Weights of a small transformer language model.
Architecture: RMSNorm before each block, rotary positions, no biases in attention or MLP, untied embeddings.
MLP neurons of a small language model. Each row is named by its layer, matrix (gate and up: input weights) and neuron, and shows model dimensions 0-223. Each number is 128 + 24 x the weight over its row's rms, rounded and kept within 0 to 255. Numbers have three digits each. A neuron's up and down rows have the sign that makes its largest values positive.
After each neuron's rows, "fires after" lists the tokens most often just before its 100 highest values on Wikipedia text that the model never trained on; "fires in" lists the words (lower case) most often at its 100 highest values on Wikipedia text that the model never trained on. A number after a token or word is its count.

L9.gate346:117092133149121142141105139102154153133110156193126125173127129169115133124154115117108129142133134123147134119111135180103167135139112124104136184127113132164118166105196111122088148167142137144113111148142128112097141142106092123080124122122098109147069118075138104130106136108184145140168168146128125133114143114118148115112148145112147097122172142163124112128168106135121121117127136113128127102095088118120165130155090141114112105127111134122111142138181129101140088139089121097140125118110141175153132100143121112145100119160097141101088088102160165125115128102143130127138149099153174134101141134146126123139194113115165147085093105171128120132099159100117093100098
L9.up346:105121120126110153141138159082137139133078134148138131156162098152152113124152121122108119113152132111157138113163117145157121135164102142128126101114156176100133152157107066178124149119137158147112109080127121146145052108105140142111122117100155111102113102074135151113132156110144130132112121130129118123100162093150082153182168140122126095093153127171142135142125140155149136169130078092096119108086129112108132168121110149092117153144159066137139127103114096112109082101110144137101111134112164125138150102109136138148129137159135134138126106084135141146069125120102116109137124139137126116124145201110126112151123150137123154076120102135135152154103134168122109107106
fires after: " at" 45, " the" 7, " graduated" 6, " in" 4
fires in: "the" 63, "from" 8, "at" 6, "university" 6

L8.gate320:149125131128149181110136109146127127130138154123112132097089094099190121110105127106132082128154163129106120155125079091127111145155143140093126111101128127140165144140095136093132111160136172082132087140120114121112115080138147101119140135125114102143149149158160099131166119118132137123131132104159110134121181158118133134139137149112149163143129187141192133112130136129146166109152152098138135114141169138122147151125141101145125106129126143142080099110117127102137073144148113145154198139095115143168064158129125160114123130116125159168117147126134154096136138131204152082185130119136159158108124129111149140155138104131143090149136156122102091146133123131123153122122
L8.up320:103087154125129136179092101091149107096100102143105107145079097124129145132109118111105133164122146124132174131145154135071122117144155132146153144095081179182123179140132114147123133169099143114118123079096173128110155167150139083157138111155124106123139108113106151140147157107099134152134182119122112108151126168094117112109139154124175143140138148129160109144114108135100152147143130165093120115103130106167127134112156147129095122139142123135072169187152112118164138151169154151125113143116134131128134126156127106119118147118120123105136108154090130149102097172123127082137131151131113143173128139121163103153122112121101118099127173128155118145174104125107085113137
fires after: "," 34, "." 31, " that" 7
fires in: "it" 77, "which" 15, "that" 5

L9.gate227:111088133149133151146076137119147115123096102158144125196116116151144073116140125120146140118157115117125157114084121138145155149112146108165142149133124109175139108152128109138124131117084134092118107138127148117123123107116117092084130131165117143132135094089101160135127129101103127148120097101108134148154155099155091109131127128172103156148186117162124132153149108104091150165097172138081127112123166128103117190122122123128068111175147161125093151112151125148106153173085120139108129135136162123141086142150070098130115126126081117121148151115111133138109121158152115125184141157095147159143108126159126142104158120149137151098179121134090115119137125113140149107119
L9.up227:096108120123129118079121089099178125154098140132114141096107132152189119123160121141088161118121134154126105169144141166157114118106099136108133112121144107112139142092121078091179168143169117102126156103103088129083136101189135095123079116133140111154138106103121133092127113117172171144085160131140163124151152123122126155116123123101139122131155151150154150172142124126143100126125123144137126100094120133162136075129143110132143123099152174088147095128114099133138110137170134141171127121122128136101138119151134133113108140121120121155147135139159117120162159111143144157138147158130110134089147145154127104143071055132123132132114118148077139106084152115081115117113
fires after: " at" 60, " Ja" 5, "At" 4, " by" 4
fires in: "the" 69

L4.gate89:128129185146142136124065128103142121143144138113065136172107086145106099129130095150143133155145169082127116144144143119140153139121129091122104132173117132144123154139118112109131166153120124119122107114153114137121106133124129119128126123107136116145153170109164109083121128138133128115109116133133137142129130098113147124103123118107155144094134141102159117124138138103115144161137125124146105141082151114090107143182145143156131150143103140115140125124128094102099179051092103073150117081124135179093110133153091148128120139156074133140097157133128144129153121076102154163107125135128110120084109146114167125106126079132189101113142154182098076094142106142130100121119
L4.up89:126140158106126114207159128149126139138137073090123134090165163129188126153130153118145114111131103172111132138094103159168144140102103138097139095103152169113161106125117140088131118135156146125112146096102117130096129098101125131166165170116127101114149125177139128089128115129115138060164095110137136112142142146122152090146164125150121144164142151139120114145103114111111141151194110194126143130153116089158157147141119186167125170131111128167089129130165108119131127158109112125120128112146115144157146139125141116147117156111177160164133159131139186103130131123138122144106115126113107150103141146151089125126126166145113125137140107131108140167114111123153133128134
fires after: "." 43, "," 27, " where" 4
fires in: "she" 69, "he" 24

L4.gate160:161106137150172109094128110092149135126133146155098125154117147124140133157132117126137140104120206143135140114118153112124129106149147115145117193105170145141131143097081102152112110151152129072123150159117147114151163141124133178119135151130112149160169156144151140193176121117156174151135143103134124140089153152141144133118073084163104128149154124123130103126172144118134130141122086117119111082134137139112149108153134119119122142122109143137128137165115150117175089195160161138118140103119104120157114187171135106117120118106152098110117143134159114107118095112198135110112133115102160171137131148102119176131110119143145129117078139137127122121129134127113154128138
L4.up160:177125079089120169085133134108166112153147163129163146172111154119139158133185137089108136123123150158127136068110128144108120107120107142146105147086155114115143100110134116153114122125129128090171072124131119149187145120142141133112185150140156120088091138113131136116104131146117162177144119123153139124103100106145138108119101110146130106128137120102108133099119114154135149122109122104088107097109117115094156123110108136129148149097156101136091156142091110151120093146167094103106135158094151096147119193125132070131172130150135078148118141149131144157092112162127116123132131125083107133145105106142128159150153161128106173095122115134161125132138116156129144140107
fires after: " " 78
fires in: "1" 37, "14" 7, "16" 6, "13" 6, "faced" 4, "12" 4

L9.gate185:160131109126131159096123137135181077125132131123110139144128175140124123127160151123119136166153117137104130139127136183076110096139131099120087107116157099133152111107123125122097171093114147095086121100129154220088096170099129113137128095150124161153128094140095135124113136141116139152151128138148138128131130151105131082159094122114119112114138144161127120146127108150106088137085129105122125156137155153094102107163138145082106171095116135139094098181106110099167099113128149121153159108125139130089095106097164137163148147124128133097130132109130100106130113114129113136128114124132078162126177165116138108126081096134136142071102094138119137127112128144110118098095
L9.up185:136158130103110076128120146118110101118125120117101081115110136106119095134096165089138152085151110152126123143137123133129154113082094175155166139128084139121104093127139133133165104101140151163114119125139114125140094072095129124112165110158096081111104106129117147122189087146132102168113140136143135114147133138159154124132129112154115126076160115120116114130136110085126148139072134139161108166139141140130129168146157128153089134117162112110144133140113170151100141139092110106130088137115103103143147120110134118107116147124093099157136142106142108118110137124096132169149132131079140139136129113186101136111145156108160058112168130134111089067175127156122122110126
fires after: " in" 23, " on" 22, " from" 17, " at" 6, " of" 6, " through" 5
fires in: "the" 82, "its" 4

L9.gate388:123148114117113150206083108117137125172094147103192141091119141122173108124154122144108122156165161164107123128123110091171105151158141119125135131118119164113154119093079112140084184158138134113145151122166137127133133119130135128096140100155125112145120128127125159130144140106125147103169083145087088153157124153100112123132129121133142170179140116116199107168115109113122170108108131131103096122109158166132183138102132101144116136099117133102121154148141103136134131152092117115119144145149189152104143131165105114119120137109117155147129146126145133148104180116128157132124122081157137151131105082139097149127152081151141100165106126112143113146115134140126128115115
L9.up388:128130164152118105113122110163140142093112138144058157126090114180105142110123110167084121121167121150123100138137107145150112115095128104126132091173142113134155133113141103105117153093125099105143148165169124125089116077146131108086099159125104098115135132087092143102108148093103120133135098117135100136143086131162164153112122137079137094112133184147161142105118119141169119121153105104147107152090175137129134137121139111156173142095121145119118182121154141104116149165072133101121138118143144125132107146110129109139142109162103136124132125106139128139121118097125083129112132111116107070088152099113093174154141102118097114154138153140100151108161130085118121100147
fires after: "." 71, "," 25
fires in: "it" 25, "the" 24, "she" 21, "he" 15, "this" 12

L8.gate207:119147160127141127109121111106149127115143151080140131119089099141186144156120122113117086139127123158125158104141108150120131105130140143091089123161145106136130164163160135154114128142145148165109102093105125164145171144158083101129148126156115120124107131067132125121158122127101118156126111116134109137140095154129141116107096073102132141106115151165157120125087103123145116119104140136125137092122151097125126136161112107118200155153120134165081124095117126098176144111153158122146129108128096101141103138110123067143128127147114130110137169112145114088111123103149162166122154128195095150107147116128068132129152092158180157122119151162099119090119137156135133095098
L8.up207:110091087108148140144112116135119126148124166131122081136154178130143119074152152146138149117096149118137118119145090109125138111107120141124129107115118140125180143093145113066112123151121180144137151112129081148117095099089144103142099154112128114125129160173136114131098110117165107079109089117150094135140148143151110141142117187147141141196161093109122131173110141051144128135093134100114148123123118134141138090130147132101110080153150142114155113120102132118114120109149129142094163151158167173145128111174150123121105136090069156113111105118135145132131125101111090130184128143110128160121111144121123120122154123122158126124137115133129153158119141157147166084107
fires after: "'" 84, " at" 5, "At" 4
fires in: "s" 85, "the" 13

L4.gate197:114154117132138105133100110092139133079129106105142104149170146085135156134124130112102145160113142155143127144120106111121095127081139146131132155166157147148106104142070163141116128164150137120116150123119146143138103147132098147164140145132117113111127125100164089165115118107144121175129145102122121103159110139100070140152098114127131203131109131132104083169108100123135117139121098141126126119134145141119116147109101086105087106142092128106176102130136091130092067157177168149118120126117105097149129137142081118132078124141143110106116127126146114118142152151157120108136125118134135135064095166104088151141134149112166126131120149085142124046145103138123147128103
L4.up197:136093108081107102142135121121118116122120132152112157158146163131154106072129157140160100105090115112148138104133118126152131155136122099125083163129134142152122095127151153170110158145145094133168152096105154126124102153086094083106089148133111154093122126149116157124077144126144135115102126156123115149133110101140172111106155111111134116148129089144107070132094106131093131169145160132175149105111130088126169146147107143154139082135157165106128137113134077104143125106122142095125116141144107114159111130139120161157137095145137092156115130126092112164115133139141115111123127132166118135135159121182115127149090209132144111149159111109120152112108065152157123120125
fires after: "0" 100
fires in: "2013" 14, "2012" 13, "2016" 12, "2018" 11, "2010" 11

L4.gate15:121109159148108110161142188112145115126160124174141160152114128107102140111134113122070117154134167165130143176140123126108112113127158101126093150166151133134073129114102134089113078108139125124145120152089147153157142129120129107142147171175148185111129106112190145158135158131165142091100137145125144132136135152136123141126161088091137145163094136133117145113109087157126166139123122112123100116132117155142110159080107133108135114177105083150081155123156123129131130159118115131119157158148137097129086152133128132109132146141090086096144113147129152125145100119118127106117173148168121082129121127089072162161082138118139117117097140159098142117148129124111130149129
L4.up15:079099117152134127141152120189160099130150083135132127105107134151123110093114144154118111117129125098140096152101119143115136166139165174119105121159136097150072151106110134114152094126078100135081100126110122120094105094099108168125167172121097140119137137157105108124090150105113117148130140159140154113160157115113089179121151108129104130116167155121137181091131129119141135145126133163148158115123116122155139130167100127128181092149136138122106117128117153129101100089124115167088130096105094119102143097187143123107131134107106141130143122116120077165134054116099151153127138100124136140103161125149076163147112134127107108135147121154109103118139134112105123100130
fires after: "1" 75, "9" 13
fires in: "10" 34, "100" 13, "1990" 6

L8.gate444:138133092131122154127112125134155115143147156159119131157130142171096134144140144158038123101150129183113171115157126121168132155114098101099139139125121083114142132084131116176117128150131088108112124141118112148135132144198122071109110137138125127126146146136086148125160138098124130130185108107125107143143103163133127157121122155095150136130141128139119128103155152102131084160132084124114168147134154126148151144153129144121107150135128147151130130105065121084126123155125111139130154106123150148153116175167106123075139096120093157161161111062120141094137150105126115149125123139153163095137173106178133157159110107140122173145107128100136157141120109127131114132127
L8.up444:162126107143137157146121115122100140152175159101146120124133121156162089064115102201102106095094131141117108146139165100142113131116148107133138154136107124118144144096143105105128102179108089137079096119119137128131119102111107125102140133139130130135136185160121142143115147145127157098114110082118180100125143127161126107078162169126138111146133099126119136131110125095122153126145104138146094110121132137128142160100110068127121093148129117121135125110182086131109134136132149127132162140118135134142095122142076097113124088148138100153148148140204118165178177136145153165137129142127131129084103084099118104124126123162107138170145137138094142138136151083129135141152
fires after: "." 67, " is" 16, ")." 6
fires in: "he" 16, "it" 16, "an" 13, "the" 9, "she" 8, "as" 5

L5.gate438:140077148148103139129104126134120126145145137157134115152151142150087104171099135136127114147127115104167122140121116131132153104153159119112125113145158138116114161142123115092131142127172138130096103158103117125115149198107146160131094133155139107143121115101136120140117137113104176170094110105123101091137113163134144144130159137107106202167142084112129106148096113117138139133135128134151149087133082063154099112141118108118135105137099123105179131110100130065104101141116137103145152157149112118151099083155143144098115081138118122123132135133114134126110147095106177104111149183142109084130147083124101144084158069134105129135142118095094136139157147128118168152123
L5.up438:163154144123071141146125135140107143123168115137119105143098109149125128108135085159140137104114108148127110123090135155135143103134130141118154169148097122112141123116201118078159132126143136144160087164112125120118124114129101105114147114082143106139119103103113166136141117141127121169104147141141144101132109139133184109167154143141128166155071171124093184127131143141167133085082121154134115161130109126090134124127131112142130123133102085145097107137125147152150152130126128126119160156146154164168108099108118165103135173130140173132143174134136124123142145123130096147149119132189132114111176105103154103084126123147175079125150129174129113155137140077164131108133
fires after: "0" 29, " the" 17, "The" 9, " " 7, "9" 5, " The" 4
fires in: "first" 38, "1976" 6, "last" 5, "2009" 5, "2000" 4

L5.gate247:122114126126117118139166104118095134134111102149126135179120114097152134148156126127119121123127151080146117116104148111097129183088141106167108114098131159130145151163099143150146130151137147101136147082103108130125120094126113122146098134185157158108113132147119139154100128164112146100047150152148166117139147105154139128136139123126171166092154144108095089139117115127126124166127113158132126091131139164127102158180152101162091091145108134112170115147109138152099156180083132160141138143160115085104186127129110066105101135174122094129115144153153111101142117071119144133144135115133136122154117147118134142138143112156095117103139146124134125070149114115142137115154
L5.up247:131131133146145087172084138160087103152132186170151096152165113141095116146133117190155152160120134116181158109135127137171124136111150141091122124156109124148083126120178131118109141133129149131084153088120091111128093092118095137111151118128121124117152122122104163099110073134157098100124149118095126166127167128149123169132096109139117153205121154154104114148092116143134173118120118101119133087158102132120131128137114110142109110174106147126127143117114098161077117145131132145132129145139120106125136093098116105139116179084112125118149120083123114119150107115140166136128131123158136067087120143160141128117137117112119107139099111148124125089124118092137094147135
fires after: "0" 43, " " 36, " (" 8
fires in: "0" 43, "in" 6, "2007" 5, "2009" 5, "2005" 5, "2002" 5

L4.gate318:112106141127179155148129138122089068140138115112148116126123123092129125184102156104163100122168147064163111125087118144137139104171179172112095130145137181135127170123122127113114108102106136114100109155068127112178136138135148168147135111106133142119157140126118129146114122112161135159101113117112169145112153151111115139112116120101174167122129151128161171156093108121149120141135148141110100142123119159115123128108124144134179129176115138113125126107139124130165151162137124129142172100140070085144141119150115112113115124132127140110096135105148128120147114111102166155126117133126137161127101142092062146134153149122155094159119138112147099101080185089129137132132
L4.up318:110131100125159123145166150128111099121131117111138117155122107110082119156152170130176127128153130131136143103113107173086172103143176148130102105124119173124135155100152112127132111123171103148082110148094118129152119126147118133130163109149141157101127119124143153127083114112119106101130128113150166148112164131157121153129104104117160141134136138100103197136134147101145114109153119147100095180172096165084119171114129166131191129149141122114121100102141102147118145137137108119141152138116097100105156158157117110110148153165131159115137142131124177113130130105092144110099117104147124141164145152075113151130158183098151094124082125148164113111097146085143130167119
fires after: "1" 99
fires in: "10" 52, "100" 17

L4.gate327:112146113152171183126135140144087108124160139166104141160109082098114102137090067134122103151156169111150104090063118097101153177132152118138115150151143143122089143112119122088153170134105122146113139116159119131077111151140103161104137111130140130123110132076163118119131151125115127123118158140179170150118108135120115105140140102108135120107133154104143111141152130086152107150122155136132119105165144116129102126187154116154187105129104150146111098121137124096096114126142129101157094139120138146118169139106161139124083141131154105109088152130152120128123104133137123123148166154107130148057129164126136134151142115114128113140086158134113096139108140124130143066098
L4.up327:128133071131139178087138123134131157133097209107105128120101130103154142116112124140135120128127182144139122112070138088124162167123144119137170116121131132105117117131152103142149152109144128124157117076138130131077159124146110154060120111112106122106077080111134142116130130146159121155100115118146134148103140131140114110150118140151117116102159137162168113152137150133135137147091128136096113116180158125131089116138105111166173138084128143156147078126132135097097114101130137096122087150102110131091177162132156125187089138109163126148118116104172132110108135147164116139167138155135108152136144136106142143166157132106142161118113144144097121134118108115121132084106
fires after: "2" 100
fires in: "2018" 12, "2012" 11, "2017" 7, "2015" 7, "2013" 7, "2019" 7

L6.gate346:123086157146113137089154123119142120097191143146130099138083152133141119132073108129100115132118144170133141108120129150135122149148133136129177144122125138095117132165140161155133144139089128087130079094136131154101121117112136087143134148142127145105112148118175130139138127149138107126105129156140102115205086118112110166110128143156064097109098059134141107151137089129115131121136146116137126129115071057117153113144145146118140096111116139149118143121148114093107104134117152098146138125116139104143087154098136160137139149100091132140144155143100162164140147150124158133094133147091145144148115138079104125160091137105131141114120097120085187141123098138150142093138
L6.up346:125146187138113124132148115180146086110130117137135113120087120130127106103163081152168133119137152117115147090124164143140150144174124114155121128126105134138116128096104095140160135148093105124140121115134137137121102113149121076133113095101101134125149129123184157115140145124169137112124096100148141142152113152129143142151113105143111136150098163138110187115154126141073062079128121138102062134143125133034146127142120138117154120110117125157173149111126145141131096129140166105158125137143150136109079091116108139129135123118123112139133138131131094137102118151129182061100131123140114107134164157145158141150129133123088098106141105128117099132083141118143114072132
fires after: "0" 53, "2" 22
fires in: "2022" 12, "2023" 12, "2020" 11, "2021" 9, "2024" 7

L4.gate448:146117162152135066122108184076084130088135181124127124158127162125154126111142081169081136138150115156162147114151129147116121122090122112148139148121160159113100085154166076118103125131115135114148120159168100124115155121145119112123114121158161094149074104120145126147148129123190159104104140113115103132112070146132113127138111124123110175118147154153117086144120100131136146131133124100136123098095122140096114110080116124128124138138094145175145150112095103117157131163127102123125151126130129114183128178096099134124133126134137079090132101114136124102097142100154110117087151149143115143122106120121150087118114133154144145122119179086115130113104104118154130091115
L4.up448:128137151137088110149072130130111153077159132118100151150145141138148134146122136092142120135150132157145135062098111162164123173127117109144125152114140135129159102132136131139137119116104161136130123141156119168144113130087132113169138135138159099154105132122133086156177112162115125089090112104110086138117088105112124153165123135142118137107087130126104092142104123124128147107109093115124120094100131088132129118145147073184076123134104154131140111128104096115126122178144092121120141104083122115128109148101137141126133145142108147148097177130142098090138154157173120117113161147105132116118104109173140134114096085161167141128133129060117148144088153120186130102151
fires after: "0" 100
fires in: "2020" 18, "2023" 18, "2022" 16, "2021" 14, "2025" 11, "2002" 9

L5.gate253:135149104090126167108113117142141103145146125057080136149154098137164131065096130137165117164107116115109164106088115177126161138132135129091122135138109142142164122130133100131122142156152171135078172143117123106102120132101135117119146113118124155124125149127165130131191119155112143132115119107127120148133137087129171110136120114122124093129099150162223122125160137166102152098112123134185092151147170092132151163117111141127132156116110133128129095122125172138113145111169139136158125106139093109123098120134124130113135169132121154145120208126093132106159153143138128118105166149133102160097142132158122163119132105142153121109150104144105127148104141134130103105113
L5.up253:124121168149121112200133099154143112132152102135112148137132135086143113113125094071150093128129138082115097145146093102158138116116111112154112113114171119115132112106101169127145124103108098126151157111103131135132110132153131140151135128135137108145114138108148137136149116111128106115136119108131151078121161166121122098083155100114127164130137144124152086146110142133116123142151160125110135139130156096142122145178175141163115098084096166135144136105091105137152145139096153126083138139099116182147099120092098107123101097109123123129108103131145143139095076101152158129093091128136117127122148134157135168102126096142110122153089157179206057135132161104146124116140
fires after: "." 66, "," 10
fires in: "he" 45, "it" 36, "they" 5

L4.gate573:153096118148114124168133140107090157108131181120154118165109156090128132152110111145106144167135170164125144110120107159113129140124149128128105151130125191131131160127136098134134108125110168134144094131119177126117171158139139147126132143153158096113137071128106105139148113123103133152138116148103136136102094169091091170129116105118159146133173129108133163153136142062152155150093104121084131160115158167090146104140122152138156117169124108154141115115156110133159104174134128116133144101116087113116122172138142160115115085107152089148126103134138086088152133147194112127139155130096136152120110122100126102154132116144155165150088136126147127122091154124126150115080
L4.up573:143129171150160151146134136110114134112145139139096160148128127100101117159114111134128125140133153191129137075146091154131118133117136140167169176115077126156114138139122091128114127117144126130153113118148115142114179147171112151103111111144146099111113117137159148110144123117131146110113154159118138144132093113126154138149146191137164155157150147097136186136151111160118129088070112151111139123160117112106165096099145150105156172153145127122140173119130130156156108147182077075165112122109119111133110164095180116115154095165100106145143139140120119155116185144148134152101115091131120150107122085117130117116179092133123151108138120104099136150154128120094135149136
fires after: " " 77, "-" 4
fires in: "1" 46, "12" 8, "18" 6, "11" 4, "years" 4

L9.gate74:161123108160123161154097146138160110140170177088148148152085136115158123089130144153114156175122163166148118161115138139141107093164120137138128133132127135113122101122114095152079169077139119146151125129163132118101150093139116150136133107090130149114115113096139145108139156130133113085154090099134134133152131117146095124100127104139106095173128131120161073150165071128161164133084146091121148140107166117136108138098108102133171111120110162126107137143152133075142104111148126092111150100143156155141128144112152079110102147110139125137116145123134090107137132104115148156125115092177164159113186104130107131136143087114156159125116162110120097124140139130117168117103
L9.up74:103119144146156115155119138110125153134114171138113129143160121141141152082152142124101073146106138118119117087149139141116126131192125111133106118131154154151139151129145115127132127140118152146125087104113155110133124124116152095168144089112124134128101111128165123138120114136121135113170126114121151125141163103084099113097125164129087157120112126122120127139148092146172123201146156084100155136117135069169136130096138172102105139123125116146138160128189112137174113142142117102123168139096139187157127108118159124114135150147116089101128150126102113122130164132131103088142148086130123160158142113081160097163183092123124165099133167156145142118103104151147091112087
fires after: " was" 14, " the" 13, " as" 12, " a" 8, " A" 7, " to" 4
fires in: "the" 22, "an" 15, "a" 10, "hero" 6

L4.gate180:165115138145148100122130125123104145087122143139132116130116144155135116144143117138124100102124074152151142126156127109121118133120127093123124141124114159103139086150168133124088171146130124163166103133109098132161127126125090109152132091117138082163160136080080118122084130186166153086131121155098124149158120143148118118103082136105141120122099131136083160143154086101108152143122117077134140093084138121156153122136147137147119161083114113116123098104137102157117129200107151138152148114144101127156122140094136094106165109164077137066137127151108135142100137138141129084153102129117143137125086130106141093100096143155098128169145154109136159108123091161154126139139
L4.up180:131100110140146109126120132095124162122083126125167160136091173139109146146135158118096114111089119143137147114108137139141071098122150104184099148101134143115128082121098101185111109119139139135137118143143143121169122127118148123141097135157140119152083122177085140110142133146108154082126128178099099100108100163125092139177085141128147161129117138132128120119144117127082154146141122131080102112081143102116119149123114085122069160114171122123126114131120083099122088183160135144159161112142110082145145159105109089126159149123163116111150151125111143125138118113135136121182112118091143109107103107099150104123139133162128155131125127080130155082124122144139128118136
fires after: "0" 94
fires in: "2007" 22, "2008" 21, "2005" 9, "2003" 7, "2004" 6, "08" 4

L4.gate244:162150121135136093119124156128140098095132163181127117166161115127134116132124113158111115109102126171140136087139117162095160141104125120107174123107173156114133097114153100133128103137134133097145127142159114163134122105108104100151109124166143125132106126142171127202109113149155126085148113145143123156098116112102140143135067165120101103130105113109109099107117110123142124144113105152136139134062119132098125136124166108132119185113116095136145121071118135142135154170151096106155133118143103153175128153093103140166146154130123095100139095131142137116104177175145113157139173162092116122103128135070138170100129155150148148122123116069130140111127112121133155118144
L4.up244:159111122133123061069084143128098125115124193126117139153149135094138165121116140100096136124138166120143154100139126133119113109112125104140113110099131168160076117132126089160083128121142125087131129143096138154140115157148146113113123123156106142103078100163124130125151141153105152134152128107111136108110107152116100124184102116105095118152110102114161052165126127131086139137120116120098089144116140127121099122114165100122126109127124145135150135101077109116149110152149118138145126120136135094190161138106135117098116142118130083067155123134152151115096165103122136108094145127092153167114135110071119103135120132121126179129122133082172107121118099119150132133109
fires after: "0" 100
fires in: "2018" 15, "2013" 13, "2016" 13, "2019" 10, "2010" 9, "2012" 9

L4.gate333:140138116147138140163092149154153107168114125129135096162080118139139106162121111111156118131145116128120119121112145153125125117154141148139151107111126100103129166110099111120111113135125143178121119076130142120158134130168130072135099131132133110069157162125096105141165111080141123152158117119128175128130123140141114127071098128099170115137180142087154172085097121093137137142105132125093122167131149128138196138128131164147138118109128092142138126131098169118151138094060099121113119126163166127119154137164100155088118190089084134151131110138115102135152138153127109145106125127129109125171149163110143139154139106114162122145130110127140106133068115119099116118092
L4.up333:107081110129062146149159131133075113141141114117117142108155122132116106113144118107139138141116142102148122148103101158084162152112170141105097122154137152178093162165112149083159172128126134140118127125121150110132095129114118169099196151149131148129102165115150099139107146118118140148088128133132150130152119125105140109098168101102117155115157164126151165130149139107096111138087093157138129154103110145164075134174128136124120113120087113124099110138146134143136170083157149139059099105133169112090129073144129120167124119146133150133118136141137135107161151096119126124096177119120125142102136111101100147099110159141118134136123139154111122131167146114160117116182
fires after: "1" 91
fires in: "10" 24, "13" 17, "100" 5, "19" 5

L9.gate156:110154129120149162119119130138149151148119135093119138095153137118098176068108148131120110097099121112153169141117148151171105081130131098144109118081106106130098127096095147085136161123103152152134117117148163125152169137163132133152139148140151137119128107120107130120132128141087152134141143136109192123106102138114147176111150105130151168157144153122085084123163115152141119127087184119119119140151153147122123124111103130125139145133122183135125124141144075116105101146174095144102144118136129165154108095113150128135133104125176155121120172134174108106110133157175100108159130170119152144159129118152140117156135111129142089122145169123116130058134175105178130135138
L9.up156:127121130088127144114124147153137154144133126142104134104151109082126132090131145180117144072132173111112134135149127163140095137137109163083163140135124120152115182149146126109130177112141142114102151108159117120120108089159145135129125125129142086130131099142124121087115119115133148115127147082159166136166133123121059131107102114137117149141159148176116137097115135131106152178161178088130162124141114075097161113139139132158124209094135135151127101136122159107151128116138177131129136112110121166137116181177118115108083133133146113125125158162125156119168138113089147095153156144101117128135135121126121145139106176137152171151119119112113148141113092120149100121166
fires after: " one" 22, " number" 8, " b" 8, " some" 7, " One" 4, " Most" 4
fires in: "of" 72, "bacteriologist" 5

L4.gate166:099145093136075124114139109135118108135090146117128142099124135093112133125141179124112140152146129131122113139073125127139109100118128149159103124112139122134142107092108143101132134156150145082171154145112094075156136117110143118204106122091093158163120174107090138111146139151092115152085093144168181105143132142130134136125130120133092164153111105167130123159112100167115113133112173093136149124128135105178134079135178110131136124136124128093177119138135119087133114101181118144111124132094143159098128116124134121109105141079151109130127147126130108104102114161129121126122098135181112105143099135147092125100144105108139104111135141140142161092142051118114127146146
L4.up166:139109108168181139127112083159122158122121117166149123156162144111097099122124116162148093107100153158110134166134188113104113129143060059143137127105147152129136117111159076144123133092129107102141158122141091134156175125136139119133083090119115110126112111135164113172124085126116120138104137143112137117131172094130124128118108136171126079178076140135146114113113141135138099118157109128063139147150116127132113103100158136154110148120139122152112123076112130151119137101081118106123112160130132155125131134128153148108140177152133123087128122148131099120108161120110105121103115147165075120134099133156162118143103119129138145110133141130173101156128167148151140167115
fires after: "9" 87
fires in: "1999" 16, "1994" 10, "1996" 9, "1990" 8, "1993" 8

L5.gate80:128126189093096122099138142097130134083154167152097113128104146138127107119155117145125083135121113137134130070134155108140118160098097105116084141114147132110135090159140098177137136107145147085149129105136120110109115145106148107139089135146154124155107097128158133146151123114140141110094134128141115151125070133116084164152109154119079147087086139136129089141154075158123124076097117118142126100121130118078110102120124100123103144090135168128128135086104080113109160166132111109115113136110119128124087143067160116156113092169137112112119132108103106128107145117168103119114113109136149119105101161150145141128072160134136138155113120102130146111113141167147169112156
L5.up80:151127155128111119111088116120133124109108152138127151101094139159159134165162113149151106157146095165134138141146131153107138128104117096096159136146151103094133099145126084107121139108109171125142106148187126134154150094113103074137173127132106126126093108142109104137163115137144150112143139109115137104114113123086107102146136138083171137122118162147136082130166145121136155106115087092118105130143151103117132088085118069141090100135109134086138138107114114154113110157154127118096122074137112153118127097072121108118101133125113134112096170121116111104135172132171141119150107135127147120092123110126194064103109119155131115137137153096129090165112151109172146102113
fires after: "0" 100
fires in: "2020" 22, "2022" 18, "2021" 15, "2024" 12, "2023" 12, "2002" 10